config = dict(
    n_layer=9,
    d_model=320,
    n_head=5,
    n_kv_head=5,
    head_dim=64,
    d_mlp=1280,
    vocab_size=3532,
    activation='swiglu',
    norm='rmsnorm',
    norm_place='pre',
    norm_eps=1e-05,
    positions='rope',
    rope_base=500000.0,
    rope_fraction=1.0,
    qk_norm=True,
    attn_scale=0.15,
    bias='none',
    tie_embeddings=True,
    parallel_block=False,
    init='uniform',
    init_std_qkv=0.0234,
    init_std_o=0.0234,
    init_std_up=0.0234,
    init_std_down=0.0,
    optimizer='muon_variant',
    lr=0.0129,
    lr_mult_qkv=0.4,
    lr_mult_o=4.0,
    lr_mult_up=1.2,
    lr_mult_down=1.5,
    beta1=0.9,
    lr_head=0.00449,
    warmup_steps=0,
    schedule='wsd',
    decay_fraction=0.68,
    decay_shape='linear',
    final_lr_fraction=0.05,
    batch_tokens=[16384, 32768, 65536],
    seq_len=512,
    doc_mask=False,
    train_tokens=378500000,
    steps=10276,
    dataset='wikipedia_en',
)
MLP neurons of a small language model. Each row is named by its layer, matrix (gate and up: input weights) and neuron, and shows model dimensions 64-255. Each number is 500 + 50 x the weight over its row's rms, rounded and kept within 0 to 999. Numbers have three digits each. A neuron's up and down rows have the sign that makes its largest values positive.
After each neuron's rows, "fires after" lists the tokens most often just before its 100 highest values on Wikipedia text that the model never trained on.

L2.gate188:478489559452436439472496552546499489555472445521561507544492490569510505512571481505429410539455563534661482500495464564586493545541458459494355493448578483544438433498555441503449433610424473491503462526502504592541535434461438478548460447454443434529435491527516555525523444552498523485482530576470481469500508513594556519501462528487485555562517488405500483457400500594486513521502572418460449579551496496560536466533469525517455494548525575583494411498517500552501602506551496519444496511488465553549570563574503548437406548442424481421542490451504538466538533452491465476
L2.up188:431434511506565494538550384495417423565509480440446473580516451448454562574526555484477526437476542512543584529510584419508452444446493464511518488436459465550487507575540547441499456543503437488453430550533597480427551460566575510402530549422464507554533460504525449435441499547518547471631491508526465467527450585607433452563517453473415538458553447404396528417484553538535494529442417463514539563534505374488532505530486542466458513517382413511563423491531485508502516603535478498489512574456562466504516500440563600434503470504463561489551440495437459492539558616539528538
fires after: "S", "D", "T", "M", "G", "d"

L2.gate485:454498478536511571493556514497471503464539505462447445416492471533603563406601516495511478505536590413529439522581463565460454448497477520518551541524532506416581547516467447532564514523519412453628439546470548394598399529462559499456500561555533458504590578569496570470531531487419449504453606471477492491483586585506499519520463460517386529465511561469630533418532553485504522563535581461593401459530449515514576493583481515600498521539433476562558475510469529531580540452492520459557420497467511513530631465531514502475395498446501514529438521486506491564464422452472470569
L2.up485:424506370529523541538476579497510479512443539432538504429486491531596447454505486511530474479401573488477470541438597548534501446441566444527476596572544493503516468450543492414515545482425509472514466478514555490551462530552557527527476390524521471556436600474504418431485495540451514552547560545550470420522538511531508517501493486532566454535565531515522399591515653435472458450491513441502501535642477544578603513465573494528520499497538555506425392505577512532507521467499520415556497527440491446427403457544546501540510508446534504533479551566533382478532461501573479471
fires after: " N", " D", "est", " among", " influ"

L2.gate1050:454532550509451589446522520575498522583587591420561413501426496476488491466487455499450535476552470534502591551538485412501497451482408517421652458511477530504515403564438475462490493491575505556504533497509397481469539555517539545513503557438472520480554425530386475440569548470480499564494562507541486465507493489534441498474401448562493494481549524464525543548521461541552482571624502520557502579545515496540530510523476560525519535486404521449474448513483535529530476452493473513510455560548522430538522467496431463451442520482515527528388509486497448459445384513453492452
L2.up1050:508596553562447479412513485511542581520590472432517508479487552543502564501513463501617502548407522529488556484481532456499398459484489457516562470543574518453582543478463482505491444463583449509527396549566475394505487434505533476540459556477397524475561552508544518463440564502469447524487488480491439524520483490533516430407436524547659478486444396506672494502450552590495544508448461506537547499470597501480482540554492483507475476505550502546419492555435557601484403494439502464437513515590428519466594481552429473642436425532518444521504468542482422425504472518517481499
fires after: " of", " the", " to", " for", " by", " an"

L2.gate183:527570397511590539518529429493465425497501443480503568583521475522440375542484461515553399565485587515496489511481531457560552430552491539431495525490467543516608395426457457445453509546515456484477501419483517491547413557464558541590486513539481431579533487534542479515441518508565493454439541558546482473542633594654490492477562502597477528483549470457504519488418609535637520458366530499518528527472519450497447520541557498532528551590463401557508569552517464505475460574441441480483436512601559527547483540508433490461481468513544552431549469484471527512525519513552464459
L2.up183:461493469535609524435522515523511498433561490512449599555516496517502487365534462433553474541489505523548478562454502459571522520542462631525525497580549493459602466486491469437381549531488512564478612433481467431489617484575482524515458485436560477585563527466519505522608449534529614477556443419444510485528474522379516517527506545480535486484534512489479544579528534469467496525466501445473434472513585499473582529429554448418454537405452527496441463423477476414534547547526504461510507611580481482456440501472518580509456538490476455517565536516518487503511422500550526475
fires after: " one", "-", " s", " an", " o", " Tra"

L2.gate21:463538513537503469447571540436476512513546396495511632461505595406511414477557505507561451537522453538441483525521416458501572399447571492543498437405523527548484404487463450499442435507556379604464480454513510446534516457489505530560483432486627440527524513573504540453442465497589482550454562365592513539502474449543477409445503509479532521410519425606544461483423487468515517556510477595492464479577537551469504413526488495493595419564477449531466489520423533512505484500566475496508425561513486478515546497576437545465523463497459386555535486445443493564532505412438486432
L2.up21:593465513496402525499467493491521436491505461428508543527573558494452420558504481474496540525572556499546412469507500442561570454534560467604543504495501358577521450518523529503480555547595508556515583567437479462583592486419489496527618450482451528466427417484506547433469549543425422559528558438497547596491456501530519465424504513487480498513535545579514516403499514476607573483396472425429515444478487498571412467429431505530463478496460528502512504436431532538510544482578481546422450436504460553468538539501567549457554438517474565476480533454613524546473461453478603445
fires after: " U", " Uk", "or", "2", "U", "N"

L2.gate562:519536530488482445572501506443442516478400605486529523469531464546495439556542459633533504521475549482513409492494584431490469582507515552518457433527482457470519548534457506449510447530501568591450417519489563470462583580436530444489533585509552539449538567426511497518478569433500530450513493502451444514539485527538534517523518483541549514466541490529440390483546463466529593557515456409441525476426473535509503474557451571460540592491489500536462570531504403571372462524476508552484542501501569464579532456576538505492455559409447559435552518531512532493553450549571428546
L2.up562:503509545552490465536560525516561565536490587473538457490497549482450547582625495479385490431453536431568538484568450493504582541545407507577419562532491566525431434498542566538471496534492481541412540472450478573476482448540502546521508512528536523549463618545430473460519478494527663399485566559481475510483494558526456479433460548495494589480461574540477501429538535554582489499626554462511529504510491555500484502549478444475552505450451470462533466519459612528517481542499495535502557509489432488441539500637478426547488468456515526419521517545534508532460570463438493432
fires after: " was", " is", " not", " were", " to", " can"

L2.gate128:425436592425501495523518545525468435530596451517544444463493511529514509497528588502566495514491485562507531539475523556516428409441464581477492460552459512449450495501528535477482434504478551458542497479558554587484562436474414483476486541403493505439436503443458551553496526409524505390481574516442531480538481505509526580552537522502505461522589651562467435513628511421581597471470425422570488442485541442521518467593491451485492486579546538490513505575582497621476496398414474461476478489636578555487479519470531530542540522477520437556486561504524593533479545450504484478
L2.up128:495457512486523558538462547494479537401558540461586425544515594535501558469433517545439499504405501550417565502420477543480524458512470440487445539566500500496508530504573495549380423447523465516396550467550455513541434469528532517607467507501509509475485605455546510518475554456461544449493573586550559498497493433406551517496544551518506499508563445563480483511499496422494621557461362428445526483594451443508517444411530437504488481540641541597466408550509417482565483547463474457430476455542454561514488505463421500528513470570560528525454426435397442500414553554529481535
fires after: "b", " b", " Bl", " B", " Step"

L2.gate176:623464494470467514543501521554577522521542462510542510502441489423492515500442495470458548474552515537517508418541450528495473531538486453521597513519537445526364506500472544537413579472435564546537345547564599540494454586448473532474527519533419567601489594500528495506445606451473527477449583485447468472551450564485582430427477572421480494560593534445522525569474438459505493487515355391512370594482446528474410515575452495574527459591548555488488558502481477523500508583535528481610563447525499579539446496526499507443551590458536559467518499480503420542505437466471517423
L2.up176:564579491598507489465509477439526438529502502603462449473492483570509518546490483602416420493503502520483505574406507404510488534434551465649503479559493412458534558545484512467451538569436467456543505466581462578445457528541502558553416453481573454496617453523487511509467485492516540454459538445509459547539533510396508446481486554543478423538571597486493472552609566553599440526422505483568487570450582556551591565538492498527471492448489499528551544538567443571487541495458552486477512429430512498553609588446408466461474569449426554456493575444485465517463542514455405526
fires after: " w", " W", " gu", "w", " r"

L2.gate865:488560512552419550539596432495518421472476439471545440551412519499456490497530573524523508471520516490489512402525491407605458542453414549521492568523485504478458454385477474434349522475445449476519508467462454501465469534515453546531514498434578488448489450477556532491401471479591460499456419468596383466457470470421531527574429591497502477461517556458479576530455466416394559534535417495462596390384466473475540440494584516444517439495551548465515419520515409514484467425537525643466517563564493568516436496546503479522586502550470496500496575457578468452524492518439513518
L2.up865:533428510557557503415439460478503541486492507502519453528514426452453476589558567573533557521600393506460552399537564477562515489444517466508423500570555567490437559461457602496544461399403513518457542543458553508506502444434514542597581520494549526414511584472579472535555415464473441469442449469536502397479454471453441414527503604432514529491390522485572428439467450452430530570518427390471528452472415489530426495503512560350550465472537570535445465456482496503511515491515484484463524583468469531443460490475548519470617556565476476480553551437578596499406431542562446451
fires after: " b", "b", "ph", " p", " B", "m"

L2.gate894:530512462539439587448490508553503494501438696508535587481515479559481466492566535453508493519468465524509468585494543425455516550521533510491489413466503353456458486527496500499542525536543539494498487524422579596492510487535487543624521393466595534571470513508391462453563482473498473543552550408492446493610546474450508547460516436479433578547472539508528505567479598615513460489485535495487531507470537456491436422490412430576491512546506469523576520503496489432508500440445426541463517416544496507539595508484403498526464461494519563491482464312535488526408520594472589531
L2.up894:477575482594468467582541446528530612509414590547490400482468492566519530684515495520522493522476515553557431409542495424465497520485499483435525392543503511516576498482560584476537543570569619431490465591410551503568590491534583483519517475523453449406414420493437588560478488497507506521481392492429427468564449533481600557519406501602472452453443549527482436478507462460538491566519539485511484516482475586537495543533428527487463454488476525597419490492452454541516503456506468521426512492509495498500494470473486436570503517555584537548469512474453506544450551383572492431
fires after: " h", " O", ".", " appro", " U", " in"

L2.gate900:541558506525474543498471513506496544580450488572482461589546506492588574466516492585577508532510564392502503495467444472546520429597471526573586495478501533454555534532489541491529404503568475485483445463507495536521468467544496419457580502433485536446473523530444551518433556447473473537543470556417521524585508518596506522475514512472468597445478562530586579554516419526483521524534454474604423606498504466458457513506530476505508540464545464515493562413536473524522411480516398457512454398453488501514456534537502551442551483468493539484514443439363494519395461394377498542
L2.up900:518455571436493434528539486590545446488514425484494457582469452460469487579631516445505441495523464521508603570463445430534542477580402519493487517516500536477471510486461504467523472432534474467529411478526554447548579555455438494512500543496461468476539512585492380518563470538512562520526480430545560528466533509568437514508483464504496574479506479566485509457417562582473522486532504522528502503448462589572531531568509487528483455348465512454542474500477511484576473352481472552415340479498494408477622441464478400551564518473547548511530444480494476548501495546510414464
fires after: "18", "20", "19", "12", " 2"

L2.gate73:464452479500505430487536592515455525513470486417464492458491593558523565479422513513512474495486512498593522413540533506449535520594454487506546510470509505541440419412498441486451433496480547501545451436521569537433452463475538540625544480579495488547442405518474513486520437503520450463525515479514502537453543504514652355516454560539497527514536490438368436501518479529511538500464527523499434521500613447450542521526455473463513488494449508455453465502429482520523554442456502493473433498486554473444447478603489531598571540510555495502485526436626459520434503520525494475
L2.up73:519520527466549514449508487472541506510514416537506399482512480522521486380535507482595489476476473448537471466475555482457443395526511519517464480534493476497546535416495542415465455467451496529534487550560363471497510553471432514456541516468581571435563523509435592513466529489467532422494513476474585458462409444562539465457506519452542542563555459501566429508583475452540551475524548471477538505619537457461448467560577593414541503381460438491527597402466499398431535546431556560471555569528509435554615526487556483552553583634494422496488448500526511493507591482506406528
fires after: " B", " C", " N", "b", "=="

L3.gate1005:490418619361484497449488524463541427441504512452562501473498518546499423507484470560485496511465494464492447561480503501469483557493463447521490479470587446501516455515542466442443447490530433465560516451567549474525541503529443473489510478525536449538531450541452533467539528499483466577450383514547484560456509441498496539493442472495433375331452532521508442496537532495496539502477491545521460524542496526443519490440449505514491519470518416556345479458521478600474431459497366518505511527507472474435534502518427527452469555469532406500490583496415540497511421560506551555
L3.up1005:537402491522421461554616509530528625405497526550488560420435528591474542534473462557556436413520502517504506460572432495501503519551515558442485494482427438478458480473530518498391444462568531454502494523451579451517406459518553412437520523503457537517467449533504512493530545483557563500471467450468486423503531487544478552493494562515558454532535578545553506500538508460429496487498561497398434506514507468535448560571466514611477583506480453512510495510530497572469517504521496531490544543561505377509437397485443485573527592499518463469487450571505572492501540486483480484
fires after: " r", " Cl", "R", " sl", " R", " to"

L2.gate666:507472491556481499571573473441506420527500511489446529505609505622563488466559571483611445459569490472577531546493524480498486475500480473486481515441499395559419506556497499434603466501506407501483388533489490536431609426476538503528487444417431420565438577531511490479591534474535530496566522463397524494454557562492509577536438477540552519379505497490517547507519534549471499625523525525488492529510471546507554590509457530477497424506457497555473384520517499476538413405493380485518427531384479411592505433456437516531570526515446447521505592479587504575504454428472546504
L2.up666:484448576521512480492554614538498552528506537539483549543506538455508389525470572544538572452587487501490465542506558495581513411495436578467520508537499465456410564545577536421463505572524410504454408576549455423508574544558517525542558502513597511623491495437527529488511538519488575414527506479499561522471570463514499535443441448448523590480499449507526549461440510478585501462510440597399569535472531460528449580487432605455604532462503520583468426503543545450471488459492471574398530535522476548555491515464536514447499515477474559428415581433444594476576476566471531438
fires after: " E", " J", "M", " S", " l", " m"

L2.gate359:432494524520454502456501479513434565443531488516562459423472451593449458471548476614469496616605549464486429501596483486562445504525413487530524455430451533512487497585529623520662484501564417508590524530477515435496496607518403513475487451538522503532559452548545502469531555512506448442533497498487500550556537499561378535535491518490497573507603604457514543441589423498466488464430571500505489555602579466607540437542479482491531560448548520524441491500523545433481587479519505527480526408499503479450586538513472536532493472556509391454425575604498515601587412512485517523
L2.up359:493519527521491486420460588570490546419556553523521430442487503491434606515519468453488406514447497575450512510514544476486485457458457489586485504427460440494535435511542529399451531435521455483448464597452550515462467576456484459552426522478559488445534464460603502593578433463542511479577528502344446529527532427557456460503478458420600523546487528501517500497510469438487604472475492559552599503569536450551489522486495577502509483469529576537442395535407517442436469590564479535545492497547449506435529406473483502513553541451568532414522565607485542519513496497533472473
fires after: " t", " T", " r", " R", " st", "n"

L3.gate61:509517531499490567546507475537461493445545493374548485489414516471547460481567482487497521499617522483647506415601412469595516499595497522463502450467515479435532603589509544369452444488503427508434504463483475491578526502498458490501482478483532528547476528457467436520501477464530515542459522427555529473555533490530472543408446458499531586446536469565533538530437553500506471524550537493449446490485379463531503596364539456417538480591506572529516495402598509519483508600449508599495466508562497463457494592405560457495484647503528550522482520570493573450367468482556587424
L3.up61:573442460556412498481529538506555463483520480537664495454477575494520497558473511456453587500544465495487624577548429402508583480515526562460464388525426493550561534446467476530540482588479485549522430473500474456506493490588437524452466506530392551474389493526469509552468492511569502575414540469443471509559470496521495527561517468489436529529517444460496452523395537514447502515545523553558431512528425490534540531439515415457496527453557498497420515523522536518457509506425472473490522552453462478435426568412547523501479530465467568473576612436471552447435529559493509443
fires after: " Al", " al", " F", " S", " G", " R"

L2.gate280:466601493491495475471538460565539511457486449515517521431517457379441512476440516482480453604502499509478486510483488524483523525534372528445497532520476458515499530484509446494490460531404519474574476495470473576544592507499548498524505510504485504543493483439526506550538495556519414459496529502427567490508441516483487513468475444522485543480499535489512455513578553532543540444536582516571553548454521491508481554483394445434449480561427487463527438489477496473562515538431535562393574427516696558508570534474520498423616543521464565484494554418399541520508497495479451568
L2.up280:498438406467473464471485532520486525412564571470491463461464499569513520460512521529454440482484553507477476475499377461470460527532477496506573441545489473559458421538617573489397416524628474489512505650519475587437520420473508508485490482497480495469421576475414596408469501509514453474484512510537443530600479489498504532469445558557506462481529598483518515469459530461484450526529480431502560554468521576479562373492354547514456546487495507498541561541481469555503575540542465462568477488489538453372443490453494499518525528435540478502609667536490425351531468439477538497
fires after: ".", ",", " .", "7"

L2.gate85:432520561506507505495494518459443476449439452514510487433543539520472527466445414568510509536537408617468502469503533427521532445482455444515457570526506465439571455490452451583515505482475479517445537480462510547558556565421531517478519396470523510450549516501556515453503490471597491532530407606519490509422526465569583509449546536537532507528484513528444487538463519558556474458364516456405453447542513470559501478559534488540438492463441438532487512402446441450506594489499487395530556483509588598435530548494519525466493501499507534531407549465508483564500464557532447531
L2.up85:452571473451461464472450523509526462542492429447548484487473491587535484480502481517553444505660490467460428477463496496605486497471534468550406505523578498554561500435468494502488490533479488497569524520377503490519503480614485484610580480513471379480430480543483451501383440466587545453568560535585511514533589444450551453524532513539398441571418565568445535488515520522441588447463435505512542390546506519513460379463543487479529500405552476589557454546452503506557560432595495506489489519395522521583472452514482510531500383463570513500459520513519450531507484473615559626
fires after: "\n", " Uk", " is", "or"

L2.gate833:475503537508560492429487543485452504489456525507474527463516552449537640475487529497496561478421544505441528562454598540468527479460450478611515465502462482528416435601523524512509543463549502544447476485611545583462475454388451508509443521492532629561477543440422490518454447431484390551467462493481481571531540546494568568558496391550496540519542514537520424466524542552448489550585523472521449551439483464505507594430525581385436489515497488458458487453542479397524482481425453460513449511562529548557574481420453507490517485536544612517560549457575390532383405571508606541
L2.up833:477533522563506468488494566506453481385599530521417557501462492427532435462462463440639511573556484475535468469461493451611483612454427466566584501516493535429515501499505491472504408592534568506427478531475552465547542528488469548502533497449453525497518415501497578485459590481440468369496425488519412559482555444388522506407383448498518507553517540491468441469530470402626478527449477562512451553513552400533499524476545502473543407534594502587559480515544476466550593462495540525501552498425405501555503443492508542420560468540441467567443437460444429523449466481511526615
fires after: " K", " B", " U", " A", " in"

L2.gate620:548528567490553447524449471543565533515536498525531562464512477545395475519536513509504524499478516405472488494489463442476469541537413489519450537579558434524525511614502476512469445463460498510518436478537549518524468525530475489487513514452492494546563576470516505601514474605539549462431413439519524442451471455633552442453548539575502517508603574525474487501439546470471525456460507509481434575400429439547463428500436498537556524418511462542508524474448550428398608418483402590461427510511506549443449428531534471481553454578457517467493531565552445514489523493459504415
L2.up620:513444507466622502546478412378496518529513504550490465453521497502549541454503466560504512573518522478520609563550527556431500463559449473505482528554499392499532593505495521517565471574522446438494391503505444442523435526543554561470499479523480520536554619476551408522503480445555547535513523557419525473579492436453528526538466551502429534495476555527517554595512583540536525496539431614436502463528495527565474530430552508505543511419518425497590564486510470566441505477561502571582543550466549448529447644489455463505488489488484438513455508549527514470608536467616468527
fires after: " R", "yn", " Che", " W", " E"

L3.gate1185:515407578503474574521382541568601518526547435413530452548462486472523424458439413431534475546494447477524447559545564531540588573478379426459571502561396459518456522448373441469477426390469490514565527485506523465583454540468511491460489499421452523473510524443504430361442392500547526499501446503581526489457489442507609495514501429479430521536431530507505580473525495597520494518473563456521452557508502566534439427444434460481576547493526460539488493501598481577523468494475475438594427513519557517499552479514534540532537552480554485503541539556472534529451469523456468517
L3.up1185:452567459472450532483495510483541474458563461429563521467472554520467542541517497419510590536433510463439523521515540468482457528529490482461485512491490489443501476561548492543535488555449475530508459488526539426524527450474476526591549509546473621491565528461521496462478403601530400492464589512506478454487510537477548369385508439455534448560405460462521568542371471516550481575542544482488502435434543509474534427578523547520519586443444461521555506482563462465451489522473470405463428486556502494503443607560470553612479543513566525575505489506525476494482522440412583527
fires after: " the", " an", " and", " to", " g", " a"

L2.gate492:475653534462528536526461467395436408460477585471465511486430544474482552465567524547525486508438474482488494638492474509434578492477510610530502590479522511580478432437473553486505460440442562518544468550504484488547371575439483545509564434445565511550514495563467526564612406397479508506528481486535462462465493460503514493492470504491494455534600504509516452550498494455407464523513472485506363495483500546513452388553538426489447496533559466515540474479468432451510452415458544439511480507395508531479454603514440541499480557516566514552420559409520483527477526510441449561
L2.up492:437529521412504463517554461604453478516533471390478529475377454513472518574504477515537526546483439487558596486429504358583597501499512485512515519477542501498514478492485517458560513513477500483493474460494599576454472496601490546504534489498553560563544538443540428430539441514572460533506512482547522539443582530554469413387595524442499491530572473539422514573480586557512461595500517496509418470469482496493557442567560483477547578439443441467610531471571416497613434482526524494475479529433470570456445446461506513494453511502535512475489520440388494449476521606445468560
fires after: "20", "200", "19", "18", " 19"

L2.gate1206:533456529404433518527459566455462461566404466457456459542497506537442600474458551402484539472504492518465434498514476499510510512496541411442436517446512444537582504444521437517473473548511495555419488457472472554495496523466476494486518636431409473526524513535492473462493473588500494435457478443409456412521570512344501475501497563478504422502404516460559551507501530485519572497510557428516469435533432556416423553466514510591500368493402471469481551545391522529447492549576525578483479410483530565562457509585504478572500436555499538507488552516601485526525559514550424547
L2.up1206:466511540444485563421503505482503551581540534551465512397475411561497405456456469535548485480543480542521473429579463507475486424483529605580505459462492502505523582556488558595549532428487522526551554501518387584475478488537423447440494479560472511473461480457442468546485431546441503488532563465461483396540548543437541518608503472391401454555441528519540450512587516548511545559571493444538547493456501555379487440457592497507501549533496468457462567471554476466468505543469510560566472472505508541483601583471483504605561549487574513519561504538425448606427465449517469481
fires after: " t", " w", " cap", "ap", "it", " S"

L2.gate1199:512585556505535442525523503464513494481431461499471400621496557380478502491568447518422480413528477558442554417451534456468520437545483520471523495490401596524589492430494477484422527568574528533469478475518499546499504507556573476533530515490480533466515392436408389537599598507460437566551477500461477524490512546416598468508466503525470535520543557562465464538531582423486496474489607412506466486397475456539508537458501506534500528547568484476518402540513504512449563527530462521461512491539416406513515512545439491487513505525475407457604469503515605459507529610518485460
L2.up1199:510553513506431543579455544558624555528476473533482530565516454468482460571527476496507524604415429514461454516467480505475422510539562574551523579420473479493470494483526444510450562430558538486549400520541467471612530512500529431448449457483476529381424462544494484370515613514423462474449522421558487549491545434447478478563542494552441609499435544507507527571456575445463595408509455475463478441368432507412490563487483536513451531477498524533487519621521559455551458400537560464473458500460416527481501441506442536482519484508467499449602514599615461427503502597499503496
fires after: "c", "ab", "er", "ib", "ip", " Ab"

L2.gate125:497493471587473463504448560571477363475490489530455507516534573559493418470468576479493484471507405516558433524461413520507528463453453464425595448410519565431483514443585466410501371453527433470510498517471515429504509537491483640487395579432457487559467465531391572490530437524498436595478523502448449513490449494585542477506501539494503433499501492472532571441546500482471561507539542494502520535447523449519532569502547470443570496573527446504477512496521442472503543461445470478568496599483507519527528413644480573464484476515429491440616577506463506515522489511459549506
L2.up125:532519531478554486473503513481478500427508545467475494554503494508522496436475533474428546471482538551548463515486481568469368516549547513536470528542475445585535485540569534485413406536487488470429456518559551526511531426491538446524505588433571407621425405508486458512531447533447564498563485401425512518528394637447502530567390510496541538416464427414541432620468670500517561539615569535524424502511539527496504457489503474491515503508501453463529554517636481523428508406581531490527501573499442603512487407520465417463462511493378471475512414527437537470473456519559490468
fires after: " m", "M", "S", "G", " B", " M"

L3.gate724:572424519535478584513504490476531437417509497493470509514407464515444463529601503481490442503450542543495444438454513455547420585551558418544514489435456548448471461473435450437422425499496594465452556435496520517510498468563463528453547573625365465524525498400515458530501540488522477515525563518534436562596520475456502502470524469494493481430525481440349395492448489500536532458422453447469489507507412571446457485497581503494521545592532437451488487491486576540468471532549599525478422536496594556517518511577424499468469442505420492566510473468571526440490421535535430595
L3.up724:468414546508495581372461436578499518466504555555538570413550552462483476435592483459522479451506596556499476437496532549530443503545488528498457490489494493468461480375535510428479478605470503442473592580538528539443481551447536459560528441532473477473460591508589555409605430550545550405554493532500435465498443412547547460562530519457477454533508489482602525511402551484449446540545475562443476552507509426400570540508505537591487506582516509458458454487499581428380442569483441547595505507390571532568481403506596503522459559468513480388522449503562561555494575428446413447
fires after: "-", "s", " s", " Years"

L3.gate300:430503443527345481415464432536604499562466562461487460468518540484513514508486626435472567587526511482513537569514453493500524490527491381448483574534527498543544464557426584486457430433509473509568605499523446560566516469436468416523606544573556449531494520476504489437472477621575529438499573471564455469545395437441388547511499505501564517497561469538520535443480437512491507475468506561459411549430451371564558511445424445490484539441563556576501525477515487591502546472491510549454523477504473544589486475542568504513365496446497438528434585453428505487458534472495484515
L3.up300:541533475577476518420511538454569412448538615584466508461486548489487453463507524534554573459494498439420478533474484445533341552539592497487510576443507565551580449548515465470515513551530499493498511498408461369527529461474417444479473479484539500412514451501499536455450508456461451461404445460493447423586543535495511485597499501503487396438521499475489490487454450613441485527445540498491433598443434415496571460505471417488459477530554551572426526466543574531507456561583464470505442538470409528461464524489368492507542483419555474404538483530425490469427476477508513560
fires after: ":", ".", ",", " B"

L3.gate1002:535552462599479412465451601547490508577556424560507433584530365524474497479380568583515521527468489478514612631506403442487560501532523445403480487410540408508495398558488476467564461586494465579557513446492455599521477518503489556594470539472531525494487504447537412446528477468519546472461501456387595436524515565551474480538552422487497490443542473520469511576539480477511466466488493460601521582489495513585522536545485365483581455558470425458534510517467502483552487535568557590473565416455524477538557483548372561522522474538452500469544454539531493460467465473533492506
L3.up1002:537607580556485454512546482509489498530455511541473511446454443433453459551542474458508463437560541477452489489501478576524519498397547319546572510501497494514494482552457531536475511585457450502502558458567418448549521474530440314484463520438475446558509474430465527486530548488543511478460498533535497467439564550481559467524495503520539493549471580545445418649571470449489573483518499458532496509500442440553540567546475577479459538464519456374595535442498406459508585530461539459533427478492508527518426500482453417515519621458514498549473518520490503524487381560519414563
fires after: "qu", " w", "ft", "w"

L3.gate813:563490557442501478508499517591492470506498499513473492365433504536490447488470391442517417533482430515527509400537534492545527638510517432493504578443537487542441537490475523574540551489438468464485541458491465458441460559469567557487488630531492530548477508520505507397490441514531516515441558569526540496550472523500523465517636432535455543623467591505594535504490502619590508481484539577556539579569470509492520502457567549562506583452472504513531584549587389586502471478435483565511472488551433468552435524453451472558419455590479500541522606436535541562531479496523450525
L3.up813:640510499449595544438487549484534448498472481458547393474532472540475557554560468479454414452537545555410512523470476559558500557554573492446531566464510425481498525509543509575443419525556442578511516513499566528453497485464456487592450451422550478507484510497501406474556549524578500429521546570426499443455358475500570478480539514574524504505573509502410440492513480576468448410545479493489543470525441537583494516437552584491502516532546602512515477559604492444495449518461381506510535491451548490489480530536497458581473529499533432633476533514437410515542468471521510520
fires after: " the", " an", " The", " a", " its", "'s"

L2.gate1221:490512427490554460438482539530512451500428522466502546457423588510465502461474534519490510431491486523555556515414505459362548477524434619581479475541495534474545495463400508548541450448362586426506524587581478453625474508412573534427500442393471444522504482497481564452462401544568457457471578564511434498509574466379502463528542502547505549429413442535399577506597467469449429470516515557496477488451560508504450436490435519520487549440428473497479593532521480492536453511507496429492502497482457424502505578431525530530560541509585471503456458473554425472478512457534540554
L2.up1221:566461466496524481456540478465405512551495495471491462495435535524473583521518460500552527431433509522535468483568565557555517463416519483515506450523531444490553566584612474572470595519516431472497440454425440542441569458535552486472544541433452409429458497494431473522539516451452565507574422514424388529565406474417489454518575432521439495519539484576618492529370447469451516552445456499476482481500546494512495490550580548466512564522468429465413514440509447489470677480510529522570491450536462495398448504382531467413497487451545590573378567591513507476530530462470437574
fires after: " Ch", " Sand", " Q", " Mad", "ad", "and"

L3.gate73:488489531477511562436523494516517536571508490536503506491507507507435545491492572468489488521598420534447424572409603478479454482577591476514459502390400446473506505445490557501458533482578485490503519521460542508533583473515538439559449403529579486512488482536613493430568529498522606470460443521494594460529475519494419505497536446551490487408486541509532461480521542434601489547479470463562440518482505606475417548448514424547514394544539473571598489530434419499547562504461499473535495514564507562564431536458465524545496453469482626567498481488442526458455533559477462532
L3.up73:452510517532535454460518502510524556547508529472505486533463398460418588548455546472452547521576446388488489536509400498524491477588520496468427548424563482416453491425527499537520497562533471429468533579494505507527542512566472363457480384514572458578474525463585523481547522497465545475478516513467554550477431580453418641561497443482505544434505527525608531502460514370492421561543472480440548548521497525641520542372482465495469533479511486534529445435466396469528605442575447524521481623466544523450494488467498568527475469523480569562415468503489624482473515559592525506
fires after: "\n", " F", " Br", " Gr"

L2.gate1105:521505554513540534449443467475449472514504567508520423451450529545541508512527471381509466516474529533509463513401621455455526542478579502402419534510503462558549444720483436470416469459519493525491542494523491532497370559427486538556427494545484475521514536498492413519592504446493556437502532482509508514497411562530460466494431503567572502429516514473520550522588435447485434576514480508476505459448496425529503565537519485447554582361548457467455472457524550501491571496545522414513552519481427503543502454419497570608578428479509477502530507504486553569435508493560548523
L2.up1105:567492491506578426518489481469512550385479473558557513565589493467471552457485502496431503487471438526430485484418504502536438539423557495541499499395388541516502405539516446409483500480488495561459546483400479414527442534554454532510408525513446562471525547508582503570536481495611459410573541525564430497489486524511373498397524507434487473448525448481526495517569503582479540602463502452404493483519493416470396538454570465583453561494375479476512528579497474466490445420512511554497454602438518519498507486477603437467511464475450471478483459426416579430441497379542502453
fires after: "al", "op", "ax", "ens", " Med", "ailed"